{"d_model": 160, "n_head": 2, "n_kv_head": 2, "positions": "rope", "rope_fraction": 1.0, "qk_norm": false, "attn_scale": 0.125, "bias": "none", "tie_embeddings": false, "init_std_qkv": 0.031, "init_std_o": 0.0, "lr_mult_qkv": 0.5, "batch_tokens": 65536, "steps": 5170, "dataset": "wikipedia_en"}
MLP neurons of a small language model. Each row is named by its layer, matrix (gate and up: input weights; down: output weights) and neuron, and shows model dimensions 32-159. Each number is 500 + 25 x the weight over its row's rms, rounded and kept within 0 to 999. Numbers have three digits each. A neuron's up and down rows have the sign that makes its largest values positive.
Before each neuron's rows, "fires on" lists the tokens most often at its 100 highest values on Wikipedia text that the model never trained on. A number after a token or word is its count.

fires on: "." 53, " \"" 25, "-" 6, " “" 4
L6.gate415:552476520453495525519517519487482489514521504509499501490513490526502519499479473479484502474477478493490494483515490488480487482509447463459494485520498510523506500472531486497558519475547492513515513535520554517509497538516435486523450486539537522482521475453522510547465551502517517533478488508518515482528458487516515536465482516508467473522484509508519485472504537507473552495483
L6.up415:570458516481473493500487515485472523501484515509517482461447470489489493514472473474467497501498516495529486488532503482523558492506510500535506482531437512478491480511500531523478458478485485498514528466496569476496472500548445510544493483518474494523471517452501464476485489524490533516472520474512469555480514438518511536514512511488498518519509518558475463503527492516501494529521
L6.down415:521532507518487476504474498510473496530516475502486514534529466509501529488527467502484524531557526470525494541488531525495492481531494525547506441540504461478530501507489505498463522504503493478474497497531462485538518529507522549491488533505455480459507488485493485542556523452480482477480485522524466506486542450423470530486519510557499499496476504470474491521491524536527503551508

fires on: "age" 23, "ate" 15, "al" 13, "ade" 7
L4.gate385:575528509467474513483499503529507505491508505510486471502500501528513515513480498553478494490501490496515484490464513472471511520480518457492511525509488495457484473534487479451512545486499489526509508505478504509528443488443445504515490506493530497468492491467484484484462540468456547506519506498486493509533563468469496497501512488577491536500458521472492494502487513537503549464491
L4.up385:497500498470459522488516493511476512498465506505506458513495482444504487483522473526488491505482480456510495518505528506515469533490507468491539523476500535514524527536530489492445503490497547512479541504482471528502512491493516504470510500484488519493492507506497566537484494465510514499521508521477526469463550481451509452547514479502523506489476507479498498559523518535477451493499
L4.down385:509514515542509513504505493497523480497501494462488513515510538501483527478487512462508513548463544509489531519509460505468518490512486503536467493501479476517499493486472476504524507507487489508556462487483516519441540493534471522521456491481514470476459502476515488477493477517516473479532495466497516500495439501532504534471468540439499468473542504529492501485484467457529523514509

fires on: "th" 13, "st" 12, "nd" 9, "St" 7, "nt" 7, " 8th" 5
L4.gate408:521522510500527503490511517493545491532478455479495515458499526515510497500511503556438479527538509484508499513491499530536480535512502496526468474518490494525515473488447538488528484451527513517469470556499493468514532491545553528511483471467496472530497528526463527546499517475501466492500483526483517467520469505503545465479482460513502491488496512546451472487523500467480497498521
L4.up408:472464548473505506462470548479480492501519533499494468492493530510498557524494514534526511452487491480479492579540510558456489501530491521495520507519535459516529505493515479499507441497505502550498473503497481450497501497486491496514472458542488472503463514525523494462491487493492492497529527496497533444488533517503478515512477462486482453514508470508468481485502492490468509520511
L4.down408:439501538495531455533483471508472480471499450494519514531500484499458505501487508559505537500510490483475529484485506500503471527477506489502534510518508514460463506521527507492512518459535528475495521484538465459508519540521490507509464479491525484499483500539523499517465511499480505538505497497483550466545486492524511551504504493521545506494481511520477471460482501491470448492475

fires on: " on" 51, " along" 15, " loan" 8, " contract" 5
L4.gate13:497517553472469491490507425491517493536515499488478489462521480515436497522459484522489522470549537558486510525509552503479473444480510503522468518503499506528504480516489508553527503513508463473444498467510534497509518512529484498494475505488481474501472519523476501462456486500532507519484519500517499515517520526501564491528522491502455504507504510500494508493484492484509482533461
L4.up13:476481491458491507501489525482510482495488483528501523475495481523473522513501486498502523488486489536501501493462452480539433480473521471522519520455522505479463479536500503544483487479492463474508545488461450490481530439506493518517532492502463503490512482535490465485499493521470468511492496483485486513522513470539543467477545531523503517509524557547506480510486495510467533541464
L4.down13:481484516528498515503491528469528508501517493517546519508475513498492518502535493477568490477504484528513486521467494489475496530484510460518494522470500511490466460499495489483486491502534510484509526520516450450490506481503475507533545508539478526506476456491487503501510500530515481477462488518473438512546535537535523515442506497521557501508535517501490468515512523528459520529498

fires on: " |" 29, " and" 13, " life" 12, "History" 10, " median" 6
L4.gate323:547485485500464500531497509530507503488516491476514436525494512467531488504479505492521535507480490483516506464475499476508478503503506499485426517476477517487457476467522522480502474527550477487475491498488471477479518505497490472508471483447533440515488517529468522556552526479490488480469519522521507486536492497488511537479501480512524559471493517497512481526542494494515513526493
L4.up323:554490502500514500525524481509522499430530535507521535445448445458512478488438476502499497517505505488478558480511516505470502485517473485516434491484499506508515507482511508478530512497491487513495503506472472545519476517475497513521461490509481525509504531488469479543505532494490487491492519545539468491484481513463521508471458475478524510491485474548501501521480528494491504513473
L4.down323:505454533491431431532479518487542503480521489517467521474518485472491502481492505509540495478495485489428505493492469461489525483514521532521488553467545469503472455506471511470463472512498494498521488540494478495520502462503494510502467488518472477456498475523491497483477529493501506500489517528511496504456530514491520487488509553485526488533508473489559485458507519502489508526523

fires on: "-" 37, "na" 5, "nal" 4, "ual" 4
L6.gate188:505509468445504508508571471561502530513533456488542491526448476536530510493514478517497462446504524507520516503517483490477526440513498506484477507506520466514501482461507473504468506484459476486506511498515519480492478540489505475468487517526492502516522511509481517506505464495553504521518485503503504475506511492493542445524475490493503526476472485523512552484526509485501516425481
L6.up188:503525533477477466497555490485458491477516486523456498476510497529545523549480521485495492497477458525494464518527523483528522533532466455472471513536495499499473524511451497522521530505480503512511457517507497533498480526500519507537483492529550482520457521480502516486513517493509451497521512491563528469471509501488493534470549520487500509501485478447533472492458486514457509518506
L6.down188:523501509496525521498459491445484485498482499494491485468474515489497511490538518484489499516529483508467537491479463534477459531465479518522539526436495489470485509515494466500498460532492512460486508450494514509453470473535504540517512512486460518483485489553509469503486501489499556521497452501526470556499511499488519465467508466530476511490513513492510498497512457508542503535483

fires on: "ly" 23, "du" 6, "No" 6, "ong" 6, " among" 6, "lo" 5
L6.gate12:483477522491466478498472497484533496473490486477486488518517514520474473529547480544472498466546505520471449473469526495512508478519497490524479524525512519506483458492500492510510556486503505529526517524494520464468490478490496485491469511510539435465525497499481511542495498425478513510507486514486514523496538517519463488498525471493501541515501513488481514456570494495511486490500
L6.up12:492530517470482525527486543471542450448534496467492497491474544506459507477505484524521535561484486495506479531489513455523493472467501509504476492529518505546516496478479541480496480525478484512498466503460481524476486490505479500527522511485506538495464480493490534525478463552485488535454438536471466521506462518495487491476499494483478469484497449521515489506510509528561529509507
L6.down12:550490472470472518504507522532502520456487492495519531509470475531483518498520483536472522498476512484521475500515526504499478518523490497493509495479504490517472492467450463539514477515469467482484503539487484499580488518517485515519520491510468479488461464446517504497497494527504481495498515532487467443518521516530459520489496466524489469481531489552531494532500476494495520484522

fires on: "." 44, "lt" 8, " /" 4, " 135" 4
L3.gate398:510480500493486517487479515533487469505457505495473526509524519514505484511487492509507508517522486459533518537519456521508482477528499500509496501550505547513525485507549506505513439445506499457461490497563549482477487536511529515503514477488505480555494493470502479504512500516454463475492524492544525473467488519527512483475521466517496524469490526477465484540534521434500505516520
L3.up398:506487496487486475501510521472484475586496509512492488523533514495465503508480471532521508519508437514482459561477482530524486517463510446528468491479509534483486554483500498505499507493492494526502517530552485489489484482482502547506504497498510527521493532503502497503521528505531472481491474491519513518478494462507498525511523462490487492485519492503438511485517500444500550523488
L3.down398:497488461499510507494530553487498499548469473482481480497492525513487486450506501528474481517478477553497478546467492551512492491477514493547495491488536442450451512480501519486464554496505499519480530442516496499507484484502517495496502484507524523493468502520481503511525488479493473525523459488453462521496485519507498548498521517447505486498496473507479488469494504485502538517503

fires on: " film" 25, " $" 10, " album" 8, " career" 7, " song" 4, " 2014" 4
L3.gate81:489513503477478553476538463568516522491487523448450522515520487521551491518473502504495524506480479503520534522458530475504537513489455501525514475489472471467466479512483475514527519516485434471513465534495521525491491491523487487530488480478472524525492470518485479492502503487526499477463493495461436500489485537528522492507533492508473517467503527495496511465512494492482483468520
L3.up81:521534516480507506461490453526504521475525502500491533446489505529557494517562517508533455486514571478496490460509489505504488512508485543502513536457521517508501517531508472462505489481454483473522498529520515455531505508529518491489565512480450499492522503503471485514443503497530470509463482483500475496475468513483504486540505472518477518480523507509476514481527518524488475521487
L3.down81:473491487447504508507498472542519499521488479484491501494513531497474475497484494492520465455506525477489546526511489498452482582493500534478522483478542501509555500559474498498532517492529520502499463538482508493535519495501504508492511531514532483494476524466492516484496495485514495489523542539465534483512491535488472515494489467485483517491522533513534523498496485450473499544516

fires on: " to" 26, " Architect" 12, " would" 9, "lt" 5, " its" 5, "st" 5
L3.gate83:535502560504489524495510517502507495520498527533451489493493512514469479498507514470501524450501484513507465506526521457474492499505487517498495482505509509491461539493511423469529487507473513498434477515519535499520495489496525455504488504525503514481489514485482470511519522501486510532489454505506462497456520544482502513548510479512473530473480541473487536489559569470497504504495
L3.up83:467473459488468498496487524500507507499507453549476506489514504501464472455466468517482534511452504521509498576481515467492492495490523521485510480457495520495520525484495510504473482503530520521464503475485488481512496548467522485477470476501525506449517465529502519514539469463514491530507494514505471487488466477493491521453506466543540489524508476465541482486496483497473496566504
L3.down83:521473508523480505514512428511553501500505514513461513504512490525518513494486496545550492503486537505550525483523453504517485448512516528530490481499483532525468495540451455517544480506516555490468471474480551490498471503482507498527451515457515507424530478496490467482479510508503483499505523535526499508487479457515500503505516450497515500501492458508468482451508533463532481472493

fires on: "1" 14, " on" 13, "7" 10, "5" 8, "d" 6
L4.gate85:503492512473515491459509508495489478477462471476470506505472517529487517514488531523484470495513465500492502513490458483505487500461483512499475422504442538514497484503475466532494521533505522472480519507562480514513527530501486518517535523533478488488518542482498449506540536449523430488487494495527473519495487482477530524502552491537515503476504542514479450507532496456481529505514
L4.up85:506496493515496494480524478506477463506518459521510493484511503528446486550485523472518533475522512490537512502488491502483436440469457520503508473531519494493458528513470478501501504496511511514493504490534473506544503466482473494432502529525504509494487507532511474490501526504499507550524501440569509536531501534473513495507502490503464506527549511479488494485475533529526447531506
L4.down85:515475507515528498557518490481541566518501557480463493515527485487513507495536495529494499467536529497517505506495505498500501483510517482516512511487479478511474493493494470488513536524474570480456492517453496529528505466504491506457485514459482489462527481536536488431483497528497544492480526462476497505507580560509472478486519489521476468490477480500496479481509486540508511530514

fires on: "  " 26, " single" 12, " attend" 6, " election" 6, " sign" 4
L3.gate412:553507456498467535466514452516488429505500539519495472504488466518488503493480504563526517502493457548503504492507548512504475491470500507494457503500511485477494512476493517543527474477530482469449511526476506518468506521522482514516449499501472475509475469521472502508482505492476521488517498496530480476505452558509517509520489493527499524527464512504498487507467500509516501538519
L3.up412:491462480519465496508498455481485492519536546525488534448504467490516493510508517520538513516491485528497530470455522503476503467468486464493452511493482469464482535496470498542506487497476492484490497510468480518518477493507466527515470511519524503517466473538511500495456481496515492484505510492507458469453458534498551519503453511501453512459512482490453431475490518530516484543517
L3.down412:488509459496535439514481484483507458527508550479543495449525535488471524470514530479510452495496510478500527482498498519536476491529496486492507461452486492455458542484473495492481504512474486450435495519530502472543510491495502491517546469508500521499473510515513532450503527551493476510503514481477492543463485488497517516522507520472535480492484489461480470506514523513497501489523

fires on: "ed" 17, " 2003" 14, "ing" 9, " 2001" 6, " 2007" 4, " 2012" 4
L3.gate178:521516560485479496504492504503523505472523476533498456519524584478487486525498463518510524469530513501528453466526527478473485503502488501477484471500516513514499485537481484516491445507494479498479507467576477529500483475488524488490527497458513498477486510522457499503505505489510496507493467523520491545487509551544507515524478484531443522475486480525458473541505529501517476488482
L3.up178:524526492511519499506484495528528541536519511499510493499516526465484530538490508468498522473497503490530487525513516455544467489491539466506503463485517450557448473549521523509498494495510498510516503481481521511491486514561489500502488455480495542495470462554495531478504483527499503512496476508487538509512485503506519542542469515501470521467456479522491471487478517508502449500500
L3.down178:469477466516482516518544531506486515534463486492483528515502476482488521480514484509497507524494528477506487493502542508549460534535521563513497508482544503497492495475515506497448492496480568515526471467479487487511494523508478536525451542494482553446497476484472505506522480458494491475481516536499552497532558466521481499559503497492457520508495489497526486464501488525474495539519

fires on: " di" 29, " Di" 16, " of" 12, "di" 8, "Al" 5, " Su" 5
L4.gate166:534537453482522535513486479508551521486524504517486503484513498477481494560473525531495473471506489461457489513543486468533514516539496501529456522544478477501474469498501466479459486538469489497496505506467516459484512516454461513559493459495508501488480509488504463525496477502475512491469519510475506481517484516527497502482467481528453479482483521511499491470494464496490487487514
L4.up166:530496504538482509476473543476520524500523564513453507499512505522484526524499463530503495490491467466465526528491472482555512482503494499493502453490482488477490518538454503489481485482545478506478511492499499488531486540514484502521483488488526500441508498529549466491527520519489493471469523504439503482482516503517453495474502490492475477481537503503460496454556456519518509513498
L4.down166:476540448482511512526489475487509490501465527472465513498452525481486529484515472483533510507445475498503480498460475504523462467530494516496426469468495473473468506520486511534496515511514504529471458451480469471515466496504500491524502503476512496522500514517522483486500507480432475510489532488499498509473505498502452481471522516483451468484495501470470536501523565510479535527503

fires on: " in" 37, " by" 10, "r" 6, " ren" 5
L4.gate149:518491554527526526502492496506519491504489438516491489489513556496547507472525505539499479533536473477519493497512536521521471497483498499468468495504496494513467463487534476483560486540476488481476514568486511466496468476512493528507493522493520505472510509466479495515460529465493497518478520466503496516526493553539575511510473485497526495531501483491474490504511469483542524500497
L4.up149:520490489527492478493506482435459508504497459517493545510477542525490508499514534516508506491482462500545475474520520490486513480480491479505476453474503501507452478486463514515523533529513486522484547512499478463484424485519500503488468517468460493489532490509512491492496560508512490529456504525522514527513483512513498427489514498503540479537487481491512493497477492484476495491505
L4.down149:498516456471462492532489511485477476463499508533480503519519498484486479493475466490488451500524480490525509510508489481502535495487536488490541523489496484464476481496439521507394517471486521485504427486487542477464525488523468509490517497450480519462509514507528502497499516559499474518484498480495518494465523510553503476469532481445546494494525513461509518496506503485505480499463

fires on: " on" 15, "ion" 11, " life" 8, " 18" 7, " family" 5, "Background" 4
L3.gate244:516506467503487490489527534514508483449500478468503511463465487451485502485457480536516491503499515539491530520518513519516566494489511481470452536494480504502497495511511518504568518509535502482482498463494507517532487508490510497503507480533530516505484528477454508486495489507485503491453467511503499479496527546516522548527440517536501543489484503495528429498518518531521531514498
L3.up244:511518473506503498545493507478507521551492513498518468481489503473493465505477496508462483472527482516520485502504514438510503516539475531519522491502478473487493534488518509478438517540484507519539501479490441477500532481507500496493513500470503540486492481517483488510484482471534469501498531451450493513481499464494450492529515496472501477492494520533503482475510492526531473525496
L3.down244:461468506510498508488477504520500496501506472485485520510488551510530531515547492483516538480449452496507511491518496499494538515518504488561535507467475550513519509466495493493485486509490526509539483509443474528544462463498500498490512516491500502525516477475511526552530437498502541472522547493521518500519487521473513475452489492497497490483506543489522499494503466531505525527517

fires on: " the" 46, " @" 7, " M" 7, " at" 6, " The" 5, " ." 5
L4.gate258:523515485537516495449470489526514441507465530500482542485489488512516486468490497512521550526512534517475496527497521491473494458497513489481492510497520496536544450478526521511498512503499474481495486525501534450477490503476483451515521449500499506495512484445461474515496487501497497515506485470526460459504485488536507470516497486544510543492464470479462457534491510468508530547495
L4.up258:458469483432533485487470494513538473537484521469457466478509507484499480512512493484474518535513514475494472515503501489483540469503460489452575541513523521512503488502508480491561490489512486508513451475511505452516517500556516477476503481480457527485510510479525469557468497523471506544491511469486471481522515520498482488475528522474467507470498510487469466529514510476496480514528
L4.down258:476481482476514496512473498508464510493479514462464466507517526480501471485488470519477514472513507461465501528512468477532466502467460513470569489475525458500519513479547443497512464481482510528489470483520494471495472512514534479491498508493520555456461514468500523507530496496475506522469512519459453496507524433439480486513518500419466534488449507492503506532514497526502523509487